Part of a small language model's weights.
Size: width 256, 4 heads of 64 (1 for keys and values), MLP 704 SwiGLU, vocabulary 2048, 9.51M parameters.
Architecture: rotary positions, no biases in attention or MLP, untied embeddings, normalized queries and keys.
MLP neurons of a small language model. Each row is named by its layer, matrix (gate and up: input weights; down: output weights) and neuron, and shows model dimensions 16-143. Each number is 128 + 24 x the weight over its row's rms, rounded and kept within 0 to 255. Numbers have three digits each. A neuron's up and down rows have the sign that makes its largest values positive.
Before each neuron's rows, "fires on" lists the tokens most often at its 100 highest values on Wikipedia text that the model never trained on.

fires on: "ir", "j", "n", "enn", "h", "as"
L3.gate340:108174186087135142155147140115111131081110096139150101096172101127116137093101143156126143145099141156135100120129168160150145161134139158147105108116102131113131128099151110114124142149115127091111105131089115164149109105182136132101137125117102146127139140125117156106103131110148149118153111160117135123147125108165119153092158142133159172143092124130135166126157177148099112141175
L3.up340:168130132123119148089121082137127132097102104127139155114144115089105164127148172138179151128099165142077148134170166114091132148115183148106141074132107141156096115093130124111156126107134143180107133140148167150119138146092105130110122163150106162141165093119097107142112104092107123180120132147130095139102162131082146160126125147141149120101180125111148131130134132139179141115142
L3.down340:170155156111117142130144125166169162125120129131130121088144131099126148139126157131133161103092152140152144148131137165119082125148089104107105106083147160115153078087126112130165100098123136144137136149149132163097118145166128140148110122153116118122154084130157155114118118136147206113139105140144126136148098137117112132102087151102148165093144141140114127114099149116151141102147

fires on: " tr", " Tr", "id", "r", "ish"
L3.gate339:121129120121130099098150108143149104077144098130176122112146132115152149132136158092130128135145134147132141177121155170088105152122126070141087148129098117093158100102131148148155143142121120142119089121127074127123158116122115141117099168127125168151088115117154100155091149148123114165141129158099138108129152149129118135104178125103145110161138123119143082128176119144118138111094
L3.up339:117091115119156160111095118185131151097121114141122138078180150125116110140108151133110109126133101140121175148099107127132103148131128099099135128145153128125141104139146108135122141075147136124156138159125151139088140126104110127158165125101163158135149109125104096150155128132137075152151149101140105121106155100125119117163151155121145107154122108140142068092182142141100071171122
L3.down339:119108124106135135112142105119159111141102149132159107158153160121087145146136107133102117139139124118143135137130133116157099175180190097085112152122140122100156138135145121127152134079154107144106131156119144138100079139148139145125114121158161199129112123111150108123115098099128145101134136132100094133124095142153122123138070129136139124108152119112104129096107090155121131192121

fires on: "\n", "ol", "-", "al"
L4.gate686:132120112132106126133117123158133131117140135128130117103090085160168133129134151180139157135124114117130087110097093115129142166127102168109149090117156134166132140114095088132159164098147147098151132143102168160079145124145083157102112110120089144120105141088151142102110117140130125144115124113109141108124117158142094153131122097125108133161119088100202102118122130140123109104090
L4.up686:144160095105111112136116139181122152097135136177117109119111128101138120101135145108140180117153120115105129134120141100096111151164117144157140118140152112173073174139115115082141131132126117126118150109113110104140101108165143105105099106122123137134104141114122121088105153159124060081126103122128176140110150168128135136160139099136121123143145123145155078152141158152144103152115
L4.down686:102164106164154089176087173120146107140104128143159131106115135130112081162119147123116139098165110141097178115155096117095123082136098116167140109144091136135114127161138137131096109149089150139136155128170159087135103165136118127133120144119108101155161063097084116103157158124175135137129116117115107154157113131114104134119153123169122151130128134123116114126151100145114143134135

fires on: "et", "ark", "att", "ry", "ia", "ou"
L3.gate187:196094139093136147119130091100132118095117138144155122160166118158125142156088137164105155091146129087107150149084144105098143126108125157130115112108140138117107113128149158151091114138142134175157125095134120153145123091077107121144159149160107129153173117184124125132093107104112151135099121109116128096152165150127114169116105117118176113098126144156133105103092119133127088138123
L3.up187:109148140145148143122101155145145125124157149097151122096116120113090125125151121081119138168141105109153115154094136117100121083127136116148146139104134139138140180167117145157133100134111149160139124132121145142145186100067092134158120141090171103138158107193132121099143133151105129108089104113089111109140095136160100115173122106169115156156132113149108142089172140122141097124125
L3.down187:140098114123134137147119105127113135102116109120101171146148130154177119156110158140130155127108136129158100069176132125110145124132120126161192127128170136169145121133138129115156087098139140089084132132162135115129148102122178097104119108128090075138133141143129168127138134174141111138134152122162183142126118163108130099157107052128113096121135111138149114127113118125113107077138

fires on: "vision", "u", "a", "id", "ater", "io"
L3.gate562:132126115118096127142117151121114160124147149106149127156095159099165115138164122140112170101106103096129141145138129131137147160091102188120135103130097135117097130126095142102108173149125118103083095141107127140140162126116120127120139142121161065169129127098158149129105137112119099160149132143095160092156111106132139120130128113106145095088099108179144107132152085126152094078159
L3.up562:136131121119105142158114126144139140155121085156133133088112142181131153121141084148115130104094094111160136144135137116128152185123118111146108093135106139142138153112086155149118123168125091100143097106147106118173143148116135174105128143130158143142109124126105154159160128116118150129108126139117142100131108166181156086115137098096127071127118135169137147129140141090172075123119
L3.down562:126188146121114125131115134087154097134129167124158149145142151089144127132152157093163133114182123156100074125118139143129139129136134097115132109163153091122098149155125130113172151127122175094107108138131084138152081096134130089126119148168125142123139130147093138149171121089109155103150089138132120117118149112146133100138130149090106149137135125087147069081104129117089123130103

fires on: "an", "d", "ar", "m", "ert"
L2.gate127:090128144114180155107094157148149148126147133094104119116116146168165157080127130167158093163131090136144136140179113146149144123132097114134158113110115116118116084128143109150147146136113159098115107108089140168107127120148147142102111108113114121139102154149169162135179106133083166158102149132132136144133077123138142117092140119145141123120141127111111110139083122094102130077178
L2.up127:123140116093171158121153129134149117155133128163104113100133098133118121115110112170124108129122132136160121163138134099116115120143114098131134095120120163081175124130117145151112106102158121101157110126108103180128096147116066105121117093156105110173155120111163161143106104122174116177083116180081119132156104122161119113135146105077132160110102117112076135139125146143103100121118
L2.down127:100160145110158120078118097102117096113139164176134102116118089150109122098110114153135134158159106129068128138145148128099126145136124085141149119144124099112179129154136115178134127098100115136128164111122119164160129118078155131119145166147089127121129170096109170129156136125101091113130093145182103158140135103147142119121138119132113093121114160147169072123106124124146132128129

fires on: "h", " album", " group", "onom", "od", "ography"
L4.gate79:112115156122111117144111114139142110092162154110128141113136176114156091134107099122143103145138141104085130115115108100101118135106160154126114125141108124121088142107104158099138086142114151129138119150130156133147167128158129171086099126140085152134128117146123182093098142113108096138143092107172111133159080120107125108086102101152162126127127146151158128160137101087086127101150
L4.up79:119120119155122111139095084138107094133142167096141147078136156111142139122093134133142124125106105105108145147124095151101133170118125181113115153118086119137132137111133135131127155140133103116094103165156131157137137160164139123081116120152046092114161134163144186116119111136144148075157153120119112143100151089164136125129097117103131106140162106153159133107135127134129111101136
L4.down79:119093129154119107137049111133107121139107108121128137138133100130112135148085140142172090098118115100092149121116137093130164138127163124178132118126123121134094149109100133080051141134113121144143180121108159109139156149134120113124124159127125104121130158150154109146137095105136116141143079156130107121135113156131133136123125140132118188122114155160161086176163071145072108094170

fires on: "id", "d", " Ed", " ed", "r", "it"
L3.gate642:104140120113122181119138143103130122101157148090174131145110118121139084128126124096138132116135130144167089185154168141140144121115136122153084120130112123109107094120121108144180132133160130138147096092116117137166101122135158114106116125065108122110153137138141160176148125099114178100106116134103126112112140146089125117102144106145123139107110091153099083164129131161150183171117
L3.up642:101142164079180118140140119119113153138106138130124105121176096120149159136119130129161146112111084091115144109121123096103116130135105145128121102129076097151094153152168108126129117134162132151117140150126133150077137120106107151074118169151179166126171121128153179124116135130125109148159168117100121131080106153089133132132135139117147170127142113180129143109113126153123138113143
L3.down642:112143094067153146125106125107099110134106122187193103141123117133139141114130123127106144140146078147173106127162160091154120148160125156130112138150158127172106140102139130124114163153171095139153120191150175182069159127146151142135100145171163158125138084158155159099112113092137126139119113139129114106123139152182105178135146112142143144074147156141124140128102150124125167150087

fires on: "land", "as", "ing", "ia", "et"
L4.gate260:130115173163111126113156100113117133142099132128124147140148151136093085136171143147126117124122097094115154140127130120111125153105124106158114101147128126108178094182085124129115130124118119130117121119157138128159151122133142149086162148181115104115110115140120122090159145151045145150112142109124101124151140129143100161118119086149131079104108130106147135146134123130112094128134
L4.up260:090161158114135105164153111116126128181112122143138157164147137096152107140085137142096150134143152129119124158136165096093119103106075143136134118131153157107136146148162148166171086141111169158131141169139105126119140121066126105146128174105115120137145107159180103110141115126131141106140084139117145179121146159138131107135183106124072103154100143136152107087158162097103137129175
L4.down260:095104109112164094116128155159150146079163117117110136103134138148108127130099141144152149118104131126076123088170121132138113102140159107166171131138149088125159123135129155079120096126105130137115128075104110091114106135124105066128083107093141098176092123102140132146120111144146133124112173129158133084132120139160130142166127132105141127116135172148104070163106106157139075076162

fires on: "ro", "ie", "oy", " bro", "ree"
L2.gate436:102142185100123136165096112145105140139089125128126156107132124125134137071159150116121124089122126120159147081098139161109113113165147150119125169128131122153112156150126158128114144115101122120146106172111132128134129108165117124151135156182164102075118085145144141174170078116160116136089105142149155135122165107094117123135095138113137095120097140122103164130127144159129146124067
L2.up436:121134145144087164156113129158139155118097112108120149096135137128120128129140172130152150086121141147115152075087119175108105152127128132106135131096141072156115133153139144141092120146138143097115154154150145133177115137122119104152087141170142108141146110131121114116137134139153124177103127116141108143157137150126147099126144134136111159106123130137109107178144161161113129142090
L2.down436:092138121177144114083104151154158134110074134096133123129133123184160109144167124158139100156134100137131110138103181130114155124194156153139150124105133109122112138108147085132090137128156117094125166106106124129104109121158151124131168167158128156150151122112122151132090129154094083122136123124135083113175164098149107094155134118106123100136169107120122107168135117145140153156133

fires on: "is", "ert", "od"
L4.gate136:128096138119144166116131092114128147165127132101175061142136148138149124096135138113110146138142072185082116172156133136129113130108127171121134106095147144097115134112143155073146146151118106096121157103133137113169104068148114148149121120133094150066134110129124116149112158160101131167116112095176151126138102139147147064135172128145139136109121137132161096123163141139133106082150
L4.up136:116113113108127138110138114111107140108162125131138130130162119135103135120114123117113115154139114148115125176112126090120131143135113126110152127118144143119161121131136119120107119116116123121149110113128130175112113118163162146151120133108068085128113107127111163139110112119087108116113071135101104109080172109123128095128103136135172108100090090126144133143116146124080084109097
L4.down136:125153184128171152100099163132105120144163108141114102138109131116101105135143142105109112130128125132154153145133114098131106124107109142149141099167153157150115156180145107114158084121144141132127186140103194168130141117136179132139119138156096128115144117116110144136108106129091180135142072137123136132121090142126147137104131107118166125147163151123083113157152071101102098112108

fires on: "g", "j", "n", "t", "k"
L3.gate522:125155132135141140090171116124151116130144095121139148124108137091113173119148091136132142118152156193096143126134148146157128156131103178141111110096110141138133128127127080131103123104102146097169117144173128195107099139137138148151113109133111112126101137134105121113102117078131160117132118140143119144143162109071115132088126063182097140144181145175130162103105103124095121173106
L3.up522:112112125172178134099146160088122120131113108113110173120132141104122162149123100167169148100107136186124149109149117134133111130157118149110097127107122110155133105140157128118140134135068131115127105132165123133086111170164142170129115148082135109091124130150125154088133138129142153154111157175152102153119163118126107127129144108149142158166146120144116137170100081134162145163125
L3.down522:105107135132170147099116159138131110132098125140098106129101115122088135120110195127164138146171160130121165137119119142112129094138106121106095121085145137143135133124118149157152135093154132139156112150126130106103120139183170145105125098140147133144134093085136145140109130136181142132097143166159099158153123137172139145118096088131142131138129150126145135166110109139147108120131

fires on: " States", "en", "1", "ation", "her", "ast"
L3.gate469:093133077132126150117177148161190140102117146136148096094143142102122116132119150133136118159095117120101120132135136105127089115107159144157138107143122136093135166137128134140097140115154143095140109088123110087140168144116130098142151116144112154139118129167178104129101107080092108110114149145129159138140092117122144134149134148088116148130162082131113112125115095145137140135153
L3.up469:080143090159132159144105087121163171124141142141102108146136133093120127072135141128098139172119132104082109157111092111151143123136169141173140116154152103112147119115127130119129135104167099125154102133132131119084168086125146100109154136139151091126119141134107144111117126131123105099171155123126112118126155139086099139122169120141153125124085105138133099164155163138132142126153
L3.down469:139168134126145127152110108107141111120133146130139120101106109104135126124133123170087121097140135132180138136157134104076105157161100118125132112133088061164127152129128162154140101120121159124132155155118132148154161080095087133154123136108166143138137155157130116121170133101108115140146138093181134129114128133136122137094106136108183081156115150119145121125090141092141095127134

fires on: "id", "le", "uch", "ater", "ue"
L3.gate618:102147106145115149145151123115110136132131139107129102164120108126135147158137123141133145156112096151137161105123133121150159139113149101114104122143133138125086086136111101132101150078133076130178171133147104102118173113110133180116171126133122138119149139120124120092101144117069166154167103114117126168159134195155132144095097163103134156133149115085123114092139110129115087092159
L3.up618:157115111095115111107163149117110122127135073107157116132079144145135119179124121138111153122161153128113153132102118125135106131096135157164115124149137099121105112115099147151098152097131113140113084138125143130088186135107078107113143113120133149144141135116129129119165137075117162142100107114098127139124101158160137122121102129133128104115156144106134130149108124109127106132142
L3.down618:139174154168120164172118127095111165141104143140143113119160066094132127132152127088158165145146143099166079138134138117146125168142125101116117105116107138148155121137118148151149144136144167098119083100124115135165117138125122095091109146116125105156131099164144145173078135121149123105132090126129132099142138107100098118120110123118107139134100089113092082099163109159139139104117

fires on: ")", "ac", "-", "en", "ail", "id"
L6.gate638:147121150107118162088203136147107073102112136119126158189129125106116139107107068134135121158145148143099151101111126105100128163130101152134146128124130124128143114092151103147122133139180122114140112134159161122132082091130117113161092123138134137100107123150115091097169131117086140108132121128136159113135130153136107135118147143116141105123137083099132140139113139159126134145162
L6.up638:100116124143174162147125206073136111132136127130105155123087152143079125079141139155153095146069091127124150149118156104143157151147109117115127129130148127134087122087139100081127102151160158149099124142124135168120101137106144141120136134126131133141139138147124158146140152098141131097104094142123131149120169118116133141154151103126122140106146117153098098077053079138121150132123
L6.down638:149104136110152151116133137093131137126073196147133145133144114167136118092105132110137129137097089117112107100125132152113141156118126190120106155156107128093175128102121119127146118160120159144149138104120137155106128095144122149087122124136134181101129132128114104138150179131128153119101093122134153147114142123113115129146162120121115135108118117127110170122121094093148145099122